{"n_layer": 14, "norm_eps": 1e-05, "parallel_block": false, "lr": 0.00103, "beta1": 0.95, "steps": 12281}
MLP neurons of a small language model. Each row is named by its layer, matrix (gate and up: input weights) and neuron, and shows model dimensions 144-207. Each number is 50 + 10 x the weight over its row's rms, rounded and kept within 0 to 99. A neuron's up and down rows have the sign that makes its largest values positive.
A block is one neuron, or neurons of one layer that tend to fire together. After each block is what it responds to, as a language model described it from the Wikipedia text at the highest values.

L10.gate129:48 47 47 41 43 58 49 43 71 50 30 46 36 49 55 66 52 38 44 62 33 34 64 41 35 38 40 35 59 52 44 34 60 62 66 62 59 52 34 58 52 47 61 56 54 54 60 63 58 57 55 46 26 79 47 62 54 65 68 64 66 58 45 49
L10.up129:56 45 50 37 49 45 66 42 28 36 51 61 43 76 49 39 50 56 39 55 53 60 62 43 48 70 63 41 56 65 53 50 40 41 57 37 63 39 39 52 60 50 44 58 59 42 44 29 45 45 58 56 48 35 49 53 60 39 53 62 63 47 66 46
L10.gate136:48 53 68 57 45 60 44 50 70 40 48 62 41 60 50 58 61 46 60 60 58 64 57 50 38 55 64 38 57 52 55 37 51 57 65 38 35 31 48 58 44 56 64 58 42 69 22 51 49 44 41 54 63 53 59 60 46 58 53 59 45 42 32 45
L10.up136:46 49 49 37 68 74 60 49 47 46 42 73 61 35 63 57 50 44 58 41 36 48 53 47 55 48 60 42 39 60 61 35 48 47 34 44 47 59 36 49 62 48 37 61 44 65 57 33 41 52 54 47 44 47 42 55 48 41 62 65 52 53 40 59
L10.gate157:51 47 56 36 58 67 49 61 45 51 46 38 42 43 48 32 43 50 60 43 38 77 59 52 52 50 58 52 54 49 39 40 46 45 70 49 25 55 46 52 64 51 52 34 50 55 40 49 60 46 34 52 57 30 47 45 39 36 51 53 48 47 35 49
L10.up157:35 42 31 50 37 63 48 54 46 52 42 74 56 41 54 56 51 61 51 82 46 23 50 59 53 56 59 41 45 56 57 42 40 48 41 42 39 60 39 50 63 54 51 46 49 50 46 40 61 60 50 59 34 43 35 44 54 47 55 55 43 50 45 46
L10.gate245:56 56 69 43 58 31 42 40 42 30 55 46 42 42 56 57 48 46 51 44 42 42 45 58 41 53 48 56 46 69 54 32 71 43 50 32 54 49 59 51 44 35 55 55 41 56 43 44 37 61 53 69 41 50 45 55 38 59 39 69 58 38 50 37
L10.up245:52 49 50 51 51 39 62 61 46 44 40 61 36 64 38 44 63 26 48 51 53 67 64 39 43 55 42 40 56 46 50 47 52 42 54 45 58 57 63 55 30 36 61 46 39 42 45 58 40 54 43 45 42 55 65 62 49 54 40 66 60 48 44 63
L10.gate313:50 54 37 48 31 40 42 67 31 37 51 47 58 53 58 41 35 53 53 56 66 32 36 53 48 36 57 59 39 42 55 49 46 60 48 47 56 55 62 58 57 38 38 39 44 61 20 46 38 38 42 48 47 60 41 57 66 46 53 50 59 47 47 51
L10.up313:45 53 37 41 31 48 35 62 53 33 47 60 34 40 47 54 37 63 49 69 43 44 58 76 44 40 75 63 48 35 62 44 42 39 52 49 57 49 47 44 52 59 34 60 59 41 39 55 39 52 41 22 53 48 57 57 66 31 43 48 55 71 50 49
L10.gate420:60 65 57 46 45 40 53 57 54 52 42 56 55 36 60 34 48 37 50 35 49 46 46 62 59 48 47 55 46 54 50 38 29 38 70 47 49 38 59 52 46 57 51 50 68 51 36 54 38 50 54 57 55 45 43 49 55 38 52 43 44 54 44 44
L10.up420:45 41 70 21 35 44 34 67 50 64 53 39 50 32 62 35 58 40 40 44 38 42 51 54 37 33 52 49 52 54 63 55 44 47 47 37 40 26 73 39 51 67 33 61 65 46 40 38 47 59 50 48 41 46 49 57 47 66 43 44 44 40 39 54
L10.gate558:58 44 55 49 51 29 54 39 67 62 48 60 64 54 35 58 61 51 79 64 56 49 64 52 44 60 34 48 64 47 63 35 61 47 64 42 53 45 58 50 46 52 58 64 65 52 42 41 52 53 42 46 47 53 53 50 33 27 45 48 56 51 61 35
L10.up558:43 51 58 39 53 46 39 57 51 38 57 53 54 59 54 61 66 40 39 38 54 61 60 57 53 53 69 48 39 61 56 50 51 59 53 34 40 35 54 53 50 67 39 70 61 47 35 47 66 51 51 53 78 47 51 42 46 42 51 53 53 56 43 54
L10.gate616:66 46 40 47 45 43 49 35 64 50 70 59 39 47 62 57 61 49 35 51 40 51 54 58 38 58 52 58 48 40 62 19 56 39 62 42 53 58 50 68 48 58 46 32 49 44 32 50 58 54 58 51 47 47 55 49 36 38 35 49 51 72 77 55
L10.up616:50 53 61 60 41 64 57 61 37 42 62 48 40 57 59 22 52 64 45 43 47 60 46 57 50 46 51 63 49 50 40 40 45 42 46 27 53 59 41 29 47 66 51 67 45 82 57 45 41 58 57 55 49 53 46 36 51 37 52 54 40 60 56 56
Description: Mid-phrase joining punctuation

L3.gate26:59 43 52 51 70 40 59 33 53 51 48 35 49 54 46 59 60 46 54 53 52 47 49 64 39 57 55 46 49 59 65 36 39 55 41 71 51 59 48 53 38 48 58 52 36 59 55 57 46 40 45 24 52 36 39 42 42 58 41 67 62 52 47 58
L3.up26:65 39 52 51 46 59 68 34 23 64 48 50 43 61 64 53 43 48 52 76 52 57 35 60 62 48 55 43 62 74 59 45 51 34 42 66 58 53 45 49 47 41 30 56 41 53 45 61 39 45 48 42 47 26 57 46 44 54 40 57 47 50 46 50
L3.gate194:38 77 44 47 39 51 59 60 45 43 44 47 64 40 44 52 57 64 44 37 53 43 60 42 37 41 41 44 30 59 52 43 44 57 54 53 46 41 60 60 42 54 58 77 72 37 44 41 56 54 71 45 46 55 51 24 49 49 42 56 48 44 45 37
L3.up194:34 47 51 52 39 48 66 44 38 42 36 57 33 40 66 52 46 47 48 56 55 39 49 74 58 58 53 49 45 40 59 36 50 62 57 57 42 51 52 48 55 48 45 56 57 36 54 26 47 66 46 28 44 71 53 45 51 41 48 49 50 61 46 56
L3.gate250:65 47 45 44 40 63 39 61 47 54 54 34 67 36 50 63 44 58 44 54 57 50 56 49 59 63 65 55 45 55 36 41 55 57 58 49 30 43 63 44 59 68 39 54 44 67 51 68 39 54 39 23 43 53 64 51 46 55 60 63 61 62 31 50
L3.up250:47 32 48 47 36 46 49 40 58 43 31 40 53 39 59 47 39 49 43 50 61 55 49 56 44 53 68 49 35 62 58 38 32 51 42 48 46 48 48 32 37 52 27 59 45 55 43 47 46 46 52 57 66 63 54 53 50 39 40 45 45 69 59 64
L3.gate309:52 62 60 41 59 70 55 59 56 19 46 43 46 50 48 56 67 51 41 63 43 38 29 47 47 32 53 29 56 43 38 44 29 42 55 62 63 74 36 68 49 65 54 54 47 80 47 51 54 54 52 59 44 46 49 56 50 58 25 58 51 59 49 50
L3.up309:30 61 63 66 42 47 50 50 42 58 49 38 43 51 50 42 50 47 56 46 31 53 32 49 45 51 41 42 44 29 41 49 39 65 58 52 53 56 54 71 44 51 33 53 76 52 38 50 47 55 53 45 51 50 37 36 39 51 45 42 58 61 59 44
L3.gate458:57 55 60 39 45 39 56 36 54 32 44 57 46 60 60 36 52 31 51 51 36 62 48 48 52 23 49 56 53 55 58 52 47 31 24 67 50 41 62 36 46 55 37 57 60 37 43 44 38 62 46 38 47 45 60 32 49 60 61 63 54 60 37 56
L3.up458:42 45 38 56 36 43 45 45 53 44 34 68 52 53 47 32 28 41 39 50 53 56 47 54 58 33 49 49 45 47 55 56 53 35 30 63 40 46 56 40 33 47 30 54 62 40 44 43 45 38 44 41 42 37 47 27 32 33 49 51 47 63 38 62
L3.gate472:53 54 40 53 48 47 57 51 33 48 48 54 57 48 48 56 25 51 52 44 63 44 44 42 46 50 56 52 33 74 31 53 35 54 47 40 38 46 63 35 47 61 73 65 67 47 57 58 44 60 39 48 50 48 59 51 48 50 60 51 48 69 49 44
L3.up472:48 38 35 51 21 62 37 33 52 43 41 51 43 32 36 61 45 55 47 47 31 44 57 61 37 46 59 53 33 67 52 57 44 33 45 41 63 42 62 48 56 65 62 61 31 56 34 58 51 48 41 38 59 47 52 42 46 54 44 42 56 43 48 45
L3.gate527:44 63 45 61 71 59 39 68 40 59 64 71 33 47 51 49 46 68 31 51 60 60 44 55 50 38 39 43 61 48 61 68 41 45 41 60 42 40 40 62 50 48 31 57 45 63 46 41 47 66 38 54 57 31 67 64 36 58 32 55 74 40 43 51
L3.up527:48 51 52 52 66 59 34 44 40 40 51 57 26 57 57 55 43 65 53 36 75 55 48 60 46 49 41 35 26 55 47 40 58 57 36 66 49 37 51 44 35 60 50 56 53 61 57 42 39 48 46 61 46 38 46 44 61 65 24 52 60 44 51 50
L3.gate674:39 60 48 48 63 43 51 60 49 48 58 39 57 43 41 44 66 41 47 40 52 51 41 49 50 37 48 54 46 43 58 44 58 48 49 32 61 42 47 41 33 51 42 49 54 49 42 56 54 60 44 23 52 72 34 51 38 42 35 70 43 51 57 70
L3.up674:45 52 32 45 56 43 52 49 45 47 72 36 44 40 39 42 34 53 54 57 66 60 45 47 56 52 58 68 65 56 43 55 50 39 55 43 50 44 56 36 29 49 51 42 60 49 40 56 56 59 59 46 42 70 37 43 41 42 36 47 36 57 46 62
Description: Infobox and list punctuation

L8.gate488:71 51 46 48 52 49 42 55 63 42 33 61 41 56 57 54 38 49 65 49 59 57 59 63 47 52 48 43 67 49 29 43 43 59 50 39 47 48 37 45 47 54 47 57 41 68 65 58 51 58 50 64 68 54 51 63 33 53 42 37 37 60 40 37
L8.up488:57 43 58 72 36 51 42 47 46 34 43 53 36 42 37 55 40 55 55 67 46 45 44 61 70 60 60 47 50 44 43 53 51 53 44 52 58 56 38 41 33 52 58 47 54 54 55 56 49 51 48 45 45 49 54 54 44 40 60 44 49 41 49 30
Description: Word-initial fragment pieces

L10.gate81:59 55 28 28 64 52 50 51 65 44 57 37 59 64 56 46 56 35 64 41 58 38 52 41 60 55 33 42 44 62 57 47 56 46 43 50 44 41 49 52 52 41 35 61 50 50 54 56 46 40 63 46 42 44 33 29 37 46 55 46 46 40 44 54
L10.up81:71 57 52 48 56 56 47 45 45 51 59 54 74 59 50 34 31 62 48 29 40 39 47 29 43 47 52 39 74 47 34 53 32 56 39 46 40 63 65 56 43 55 54 52 41 43 42 60 35 54 50 52 37 34 46 49 52 45 75 54 41 55 56 47
L10.gate130:55 44 40 59 49 44 42 50 45 56 49 60 61 44 47 63 49 31 43 67 51 45 53 55 39 54 45 43 39 48 32 49 52 47 42 51 51 54 44 51 38 41 51 55 49 35 52 63 24 66 48 59 56 54 53 70 46 50 62 59 74 50 62 52
L10.up130:64 34 55 57 44 53 50 49 41 34 53 59 64 40 57 54 45 28 48 56 45 54 50 54 46 53 59 50 49 47 29 58 45 43 48 43 68 67 65 73 50 43 52 41 34 52 48 46 46 48 42 39 70 53 62 49 33 59 54 45 60 52 47 60
L10.gate165:74 71 47 53 41 46 46 54 33 52 51 55 56 26 66 49 68 25 42 42 33 66 65 47 42 56 55 52 48 40 47 50 56 41 49 61 46 49 34 47 60 38 62 76 48 50 45 43 60 42 54 59 53 61 72 41 78 50 46 48 54 67 35 37
L10.up165:52 36 53 41 63 52 44 57 43 60 61 29 63 57 54 53 33 47 65 43 48 35 44 42 50 30 59 61 52 63 52 50 57 42 49 62 38 55 57 47 50 38 53 45 53 63 45 52 26 68 55 35 56 46 60 56 50 54 38 49 50 42 43 49
L10.gate184:57 52 61 34 53 54 46 57 33 35 37 45 69 73 59 58 47 38 34 44 60 61 44 50 44 49 49 62 32 49 50 49 42 51 41 36 48 51 49 50 58 35 58 58 54 52 35 49 48 52 45 42 46 50 49 40 45 39 53 57 53 68 51 44
L10.up184:61 48 30 44 36 49 47 40 46 59 61 39 70 60 58 50 59 33 57 52 49 45 62 60 57 50 53 42 48 42 56 48 36 63 44 45 38 56 68 53 37 44 52 55 52 64 62 36 52 51 68 44 52 55 60 38 58 52 59 84 34 45 31 46
L10.gate197:32 64 66 60 50 59 48 56 51 35 60 48 46 72 59 34 49 55 49 25 49 60 57 46 52 46 46 34 53 65 39 58 46 57 50 31 37 64 60 37 39 57 62 52 36 46 51 57 54 43 60 21 32 46 53 58 51 40 58 70 54 63 59 52
L10.up197:55 40 67 62 39 55 34 51 44 58 53 39 53 38 55 52 62 45 31 36 46 42 35 57 46 32 61 60 50 47 38 49 43 45 50 46 54 58 47 41 42 36 58 59 64 53 57 62 63 54 45 63 36 59 55 40 38 45 55 73 46 48 69 43
L10.gate204:55 49 62 45 36 60 48 58 54 33 76 48 59 29 30 58 57 47 40 42 33 55 44 36 29 74 52 61 40 48 60 23 52 39 57 48 61 37 66 57 68 53 57 64 45 41 52 65 41 48 45 44 51 51 53 50 46 48 49 42 48 61 49 51
L10.up204:49 70 53 29 52 41 44 31 51 50 44 56 55 58 64 42 60 55 52 47 30 47 55 47 54 68 66 48 49 38 61 54 36 52 51 60 36 65 54 61 65 59 46 63 38 61 54 52 38 52 70 50 50 42 48 42 46 21 51 55 53 52 46 51
L10.gate250:60 58 60 42 43 57 47 39 68 50 59 59 56 60 52 41 42 55 58 42 45 65 58 81 57 48 63 40 45 46 64 51 45 56 68 51 60 53 38 48 50 58 44 54 33 42 48 55 34 47 52 45 55 67 35 51 59 56 51 72 57 37 61 44
L10.up250:63 69 44 18 50 31 50 52 38 34 56 60 60 59 60 57 67 44 48 68 68 61 48 43 60 57 37 66 49 65 54 51 57 53 37 37 56 57 59 37 59 62 35 46 40 56 59 53 37 48 61 41 56 55 46 68 40 56 51 70 46 48 54 42
L10.gate549:47 42 59 51 46 50 57 69 46 55 72 39 73 57 43 57 61 56 46 50 45 61 61 51 54 55 63 38 60 45 56 47 56 43 65 48 52 45 42 45 47 50 34 44 33 30 52 47 61 54 41 49 40 39 65 42 52 47 49 52 39 46 43 59
L10.up549:43 61 58 62 49 58 45 43 53 50 57 34 57 37 43 52 44 38 48 47 50 54 75 51 39 51 56 56 59 53 52 65 67 56 49 42 44 57 36 53 52 53 48 39 30 37 59 63 46 64 43 38 65 46 53 52 52 40 48 51 49 57 52 35
Description: Mid-word subword fragments

L3.gate2:47 50 40 52 56 43 49 49 50 46 63 60 48 56 69 59 56 50 38 64 40 63 61 45 51 48 63 57 40 54 49 56 46 51 55 60 49 27 65 36 50 60 68 52 59 57 62 63 61 43 48 54 35 45 42 52 55 60 60 39 52 65 53 48
L3.up2:44 41 68 55 56 63 34 62 50 39 48 59 57 46 69 51 74 52 54 38 40 42 37 52 54 62 47 46 53 53 69 48 62 56 61 39 53 64 46 56 53 52 59 53 47 50 57 46 61 52 58 37 41 43 67 55 42 51 74 53 57 50 38 40
L3.gate64:51 58 51 46 71 49 71 62 54 49 57 50 45 45 59 69 35 41 51 42 44 55 68 45 41 25 34 55 48 48 53 54 60 54 38 59 29 38 36 44 53 55 56 52 36 64 39 53 62 32 37 52 41 66 50 41 52 54 63 63 54 40 49 31
L3.up64:70 50 44 57 52 28 52 60 63 56 45 51 36 43 64 44 50 45 41 57 56 53 53 54 53 54 64 54 52 57 53 31 43 37 54 63 44 31 76 67 52 73 42 39 40 42 51 43 37 51 46 55 56 41 57 31 44 75 46 64 33 48 33 50
L3.gate128:32 40 36 49 46 41 50 42 60 47 43 64 45 59 56 39 56 70 47 54 72 51 37 35 57 55 42 55 48 53 50 39 62 56 59 44 48 54 68 66 66 57 56 58 32 52 32 56 49 54 59 71 49 48 62 42 74 52 59 54 54 70 36 35
L3.up128:38 45 60 52 44 50 51 47 49 71 54 44 33 39 50 55 53 61 60 54 39 63 38 61 45 69 33 55 44 43 50 36 49 66 47 47 46 38 52 67 54 54 37 70 35 50 48 62 63 46 44 69 35 51 48 45 57 44 68 64 51 57 53 37
L3.gate430:47 73 44 45 49 57 56 47 34 60 68 35 33 38 48 45 41 52 51 51 62 51 47 79 60 53 64 49 53 40 42 42 59 40 39 43 47 66 59 35 34 54 54 37 37 61 64 40 39 51 51 54 65 76 61 67 50 38 30 58 41 60 53 44
L3.up430:45 52 31 50 48 62 47 36 34 49 46 48 40 39 44 63 59 64 37 54 45 59 55 63 70 50 29 52 49 63 41 44 34 63 40 39 56 58 52 50 48 53 51 44 38 42 46 53 53 36 64 53 51 60 55 61 60 57 32 62 50 72 51 51
L3.gate497:57 47 61 31 53 44 58 56 61 31 53 38 35 39 43 49 49 47 54 49 60 35 36 39 46 46 42 54 44 51 46 52 52 51 48 54 23 32 45 63 52 51 46 67 39 46 42 46 23 49 50 58 39 45 48 49 63 64 52 51 60 71 53 47
L3.up497:42 37 55 50 62 46 41 64 53 49 55 50 51 54 57 50 45 43 63 60 71 47 36 63 41 60 56 56 58 34 61 43 61 59 47 34 47 59 40 43 35 43 57 36 48 49 57 68 43 54 33 67 53 57 58 59 47 54 40 63 63 43 52 59
L3.gate513:51 47 37 61 43 48 54 82 18 57 38 48 60 37 35 52 24 52 57 66 47 61 53 50 52 49 47 43 41 60 50 48 46 51 53 59 45 47 49 59 50 56 58 57 38 51 44 50 54 38 65 56 61 51 70 61 59 54 54 49 62 43 38 42
L3.up513:54 27 61 60 44 59 60 49 44 54 48 41 46 40 50 50 59 47 33 54 50 62 50 44 59 37 50 43 50 53 52 43 33 57 58 37 54 60 53 51 46 51 51 52 45 31 55 56 57 52 39 71 53 69 48 72 52 26 47 50 66 58 41 33
L3.gate536:58 35 50 40 45 57 57 47 48 59 48 61 46 50 64 46 57 36 36 65 53 58 66 61 39 53 52 36 54 60 71 53 49 54 49 44 54 55 57 59 40 79 46 38 51 30 53 45 66 56 57 45 58 46 47 46 60 39 37 52 58 36 46 48
L3.up536:37 42 39 72 59 53 51 45 48 43 63 44 42 29 45 48 67 79 51 42 42 50 63 62 58 58 54 33 52 49 59 50 59 28 35 56 48 27 46 67 54 52 60 52 49 42 42 69 54 48 44 47 64 52 45 61 44 47 46 54 51 47 59 37
L3.gate682:61 47 53 49 42 59 59 45 43 49 48 42 81 48 43 64 57 69 34 58 50 26 50 50 39 63 50 76 41 58 42 64 59 58 68 41 46 56 55 35 42 46 55 69 44 74 53 48 65 36 43 39 49 54 55 50 57 47 71 71 53 60 47 40
L3.up682:60 42 61 76 50 34 48 54 39 51 46 46 58 54 46 43 58 53 53 45 41 44 32 59 44 63 55 60 50 50 32 63 64 40 58 48 47 58 43 49 56 53 28 36 52 36 66 59 51 60 32 45 46 44 52 53 42 41 54 46 69 63 43 45
Description: Numeric table cells

L10.gate5:38 45 54 57 46 59 46 48 28 59 44 62 47 57 51 46 46 50 30 51 54 36 36 48 64 50 51 45 48 33 40 32 54 51 54 67 42 35 33 36 20 53 54 36 52 31 45 73 48 53 55 46 51 48 40 62 48 50 42 41 63 38 50 41
L10.up5:47 42 48 61 61 50 54 44 28 28 43 56 60 55 41 36 50 52 54 27 59 38 45 49 57 56 45 52 70 68 24 48 62 41 40 62 48 71 45 49 35 52 45 57 63 56 51 32 46 39 48 49 43 49 65 61 70 51 37 50 60 49 45 45
L10.gate68:59 50 56 48 62 41 32 75 49 55 41 62 41 41 34 56 52 36 64 48 70 61 50 64 47 33 50 42 51 49 49 27 51 41 40 42 51 45 49 46 53 64 49 53 35 49 57 49 61 50 49 53 53 53 57 45 43 35 37 49 53 60 61 70
L10.up68:55 48 61 43 56 54 58 58 45 50 57 71 34 45 34 56 55 46 57 44 62 45 54 54 43 27 53 51 41 65 48 65 62 44 49 21 45 48 34 36 43 56 49 37 53 48 47 39 41 44 55 46 28 51 41 33 46 42 64 59 68 52 64 54
L10.gate105:40 44 45 42 53 54 48 51 48 61 49 53 52 55 41 47 46 42 79 34 59 65 64 53 23 46 68 56 56 35 54 61 38 43 49 57 48 70 56 34 55 39 37 58 54 46 46 47 42 45 51 49 27 46 78 40 58 49 32 47 53 39 57 70
L10.up105:59 57 36 41 53 62 49 49 55 44 49 47 51 52 60 58 38 56 50 46 49 54 60 34 41 49 39 52 36 37 69 45 42 37 44 49 29 42 27 64 54 76 56 53 48 54 65 40 62 17 34 45 63 58 68 50 42 45 62 64 28 38 38 61
L10.gate216:44 48 27 49 67 59 51 52 50 38 47 30 46 68 42 59 46 43 51 36 57 51 48 50 53 54 66 40 44 42 39 55 54 47 59 39 50 36 39 47 34 52 36 47 50 49 66 75 34 52 52 69 51 18 57 45 32 68 47 46 50 68 51 48
L10.up216:65 45 47 43 57 48 56 46 28 40 48 53 41 56 44 42 57 37 34 40 64 55 47 59 40 43 48 39 41 47 63 57 39 35 56 36 53 42 68 76 47 42 62 52 49 43 39 55 57 54 61 60 52 42 69 32 53 60 46 46 56 47 62 39
L10.gate225:61 36 35 43 56 60 31 65 52 48 37 68 52 46 28 42 56 55 47 54 52 34 45 57 60 61 66 45 54 52 36 35 51 51 48 52 40 51 52 57 50 52 51 61 31 63 49 56 37 43 38 59 36 36 58 47 38 53 43 64 47 53 75 49
L10.up225:70 47 38 53 50 50 41 49 58 58 53 50 44 48 39 36 46 67 62 51 48 58 56 43 62 51 48 30 50 39 43 50 64 39 65 24 47 52 65 61 45 53 41 50 55 36 61 50 62 39 56 47 51 60 33 50 63 55 38 47 51 47 42 46
L10.gate318:48 40 44 28 46 57 30 55 41 47 34 56 51 46 40 56 56 54 41 44 45 57 55 73 29 27 56 56 43 47 44 46 70 46 57 62 39 44 53 59 56 56 48 43 41 40 44 45 48 37 56 50 55 36 65 53 58 51 39 61 33 42 31 32
L10.up318:57 48 44 82 66 64 48 59 47 44 61 67 50 61 44 54 67 56 65 52 51 49 37 51 59 33 45 62 71 39 49 34 51 61 49 37 49 42 47 58 40 53 41 53 37 50 47 45 43 56 59 55 46 42 50 56 36 42 49 63 31 47 51 53
L10.gate375:45 48 29 71 56 57 45 53 43 74 41 55 60 60 50 42 54 55 57 51 45 42 58 64 37 23 37 65 53 31 51 27 62 45 43 43 37 52 59 38 56 59 50 44 52 56 50 55 49 56 52 51 46 25 50 42 62 54 57 50 54 51 41 66
L10.up375:81 31 44 60 47 33 32 30 36 43 56 55 55 71 31 37 70 64 42 54 46 45 56 51 45 44 52 62 59 26 59 55 50 48 62 54 51 52 57 36 41 53 42 36 59 45 49 36 44 55 51 48 40 35 50 37 35 48 46 53 51 46 48 59
L10.gate635:60 51 46 51 58 58 38 51 48 45 50 67 53 58 60 28 56 66 60 45 54 40 46 43 55 40 46 78 50 48 41 42 40 60 58 44 42 55 42 44 44 59 36 50 60 51 62 24 32 42 62 55 59 63 49 49 44 61 59 32 52 53 49 52
L10.up635:50 59 50 59 34 60 42 49 53 60 43 62 70 41 37 38 49 46 61 39 42 60 49 62 50 50 56 49 62 56 59 41 52 40 44 55 46 52 43 41 64 56 49 43 33 49 46 45 29 44 42 54 43 72 55 57 54 49 52 64 46 24 63 61
Description: Numbers in table cells

L8.gate266:57 60 51 47 34 40 39 50 45 44 60 38 56 65 44 44 46 38 36 44 65 44 48 51 37 51 57 41 53 77 50 57 56 50 45 55 51 38 40 41 55 53 69 75 44 25 65 52 62 62 47 48 47 50 47 59 55 45 59 42 45 58 56 44
L8.up266:69 47 46 38 35 63 51 71 53 46 50 47 45 35 60 34 48 41 28 16 50 56 30 39 50 54 52 45 46 61 57 58 58 46 46 39 60 46 45 61 76 67 59 63 59 45 64 63 54 47 50 44 63 44 55 49 61 56 49 55 45 41 49 37
Description: Parentheses after names

L3.gate9:51 48 39 46 63 28 57 51 59 54 64 47 46 28 40 58 52 59 67 52 44 43 54 49 33 66 57 61 44 38 33 58 59 66 46 46 54 50 38 42 62 64 38 54 36 58 39 61 60 55 56 64 70 32 50 44 42 53 35 53 37 47 61 42
L3.up9:55 45 47 50 55 49 56 47 60 50 48 56 65 51 36 44 52 60 61 50 61 48 56 41 44 40 43 53 57 25 37 62 66 60 40 53 60 56 61 35 68 50 40 69 43 39 60 53 64 41 47 50 39 44 59 58 63 54 46 63 60 48 41 65
L3.gate122:59 59 60 47 43 59 45 49 47 54 35 50 50 39 53 44 49 47 54 49 36 43 50 56 47 34 40 48 54 43 55 50 39 48 77 22 52 68 44 50 38 54 72 52 39 41 55 40 47 57 64 66 53 53 41 31 57 51 57 56 48 46 41 55
L3.up122:58 51 42 59 55 37 63 54 37 37 50 41 72 23 39 48 47 37 62 26 57 51 51 42 69 44 47 49 40 29 46 46 44 45 45 35 47 48 43 49 50 37 55 39 49 41 47 65 30 44 34 48 43 51 76 40 40 42 51 46 56 73 63 46
L3.gate202:44 63 56 50 25 45 43 72 46 44 60 62 54 51 40 39 38 59 49 43 38 35 41 57 78 33 62 56 74 43 70 55 39 37 60 49 50 39 48 36 41 59 42 36 46 56 46 59 42 44 41 57 44 57 58 53 53 59 54 39 36 51 55 54
L3.up202:51 58 35 53 33 31 33 66 31 46 68 60 66 42 46 37 31 43 61 36 44 50 43 45 47 44 53 51 77 54 54 54 27 38 50 56 50 50 55 43 44 45 42 44 41 42 58 57 33 37 54 51 57 66 56 69 43 59 57 54 45 34 51 34
L3.gate205:54 58 57 42 57 59 57 58 54 59 46 48 46 55 52 49 37 50 67 33 51 39 51 57 40 45 50 47 77 28 53 33 52 54 57 39 57 42 63 38 48 43 45 61 44 52 44 67 43 44 50 48 38 49 51 66 47 76 51 35 43 57 54 43
L3.up205:66 43 25 48 53 48 58 47 55 41 51 43 59 47 57 51 21 35 57 34 43 51 45 57 31 55 40 59 49 41 49 58 41 48 57 38 54 53 29 31 46 53 64 55 62 44 36 42 32 45 47 43 43 55 53 47 47 57 55 47 36 49 61 53
L3.gate234:63 40 56 53 71 37 37 50 49 61 45 50 46 35 56 46 54 43 47 66 71 56 57 57 59 54 40 51 58 34 65 35 60 54 44 58 44 34 42 46 39 60 46 39 56 49 50 43 49 44 42 50 37 45 46 55 42 67 41 51 47 48 62 42
L3.up234:57 47 70 46 55 65 37 40 57 43 38 55 41 51 59 55 64 44 26 66 41 35 52 52 50 72 35 54 43 57 68 59 68 61 31 36 47 59 77 43 40 54 47 36 54 46 52 37 65 59 61 42 58 42 44 60 51 52 37 64 49 65 57 39
L3.gate285:65 54 52 45 44 35 54 54 47 63 57 65 56 47 43 51 36 48 63 49 62 38 59 55 36 53 63 47 49 38 53 64 51 53 52 34 65 54 39 41 45 55 68 61 34 44 52 48 56 50 59 43 65 41 50 45 66 41 59 52 65 46 59 53
L3.up285:81 51 48 36 49 48 55 43 53 59 47 55 54 56 52 64 53 51 58 55 41 31 53 72 49 49 68 43 46 54 59 46 51 58 50 37 32 54 46 45 64 62 55 57 35 61 65 63 52 58 53 66 56 41 49 51 60 42 45 57 57 40 54 21
L3.gate460:44 46 73 61 37 52 54 52 58 50 53 50 33 40 50 43 46 40 44 51 37 59 71 57 45 47 33 30 47 21 54 54 58 39 47 42 54 27 44 54 49 55 51 59 60 40 65 54 62 60 65 47 52 53 51 60 59 33 46 25 47 67 56 54
L3.up460:49 49 42 51 54 50 34 44 43 44 53 42 43 57 59 49 40 42 65 55 54 48 55 43 46 58 52 50 42 59 51 68 45 46 62 66 41 55 47 32 51 58 40 64 51 48 36 56 59 44 38 19 54 51 50 40 49 62 51 40 57 63 46 27
L3.gate470:49 56 59 54 47 49 51 55 45 50 25 48 52 43 54 65 59 39 53 42 45 46 61 37 46 54 67 63 52 44 69 64 43 58 40 50 60 61 38 41 65 51 53 49 39 68 49 42 38 47 44 22 64 41 55 62 49 31 39 47 63 63 60 48
L3.up470:68 59 64 59 54 54 45 52 30 40 34 42 48 59 51 61 45 56 63 55 42 29 49 52 49 51 53 56 68 56 56 50 65 49 52 42 67 68 36 43 42 57 51 47 47 62 58 52 53 48 57 36 54 47 52 42 43 47 42 45 60 50 66 40
Description: Word-initial fragments

L8.gate467:62 43 46 52 50 42 53 49 33 57 39 30 41 50 56 48 30 73 45 53 49 36 43 50 34 57 45 46 59 26 54 55 35 53 50 41 43 54 63 55 45 45 38 56 24 68 67 38 55 48 36 60 45 27 43 45 47 52 40 69 34 48 49 41
L8.up467:51 57 33 63 48 56 47 52 41 46 35 55 33 53 48 60 64 63 59 49 57 42 43 50 87 47 57 49 57 42 44 52 52 52 52 35 44 42 60 47 40 61 55 57 36 51 41 46 48 37 60 38 53 51 53 66 50 44 58 40 41 46 46 43
Description: Stats table cells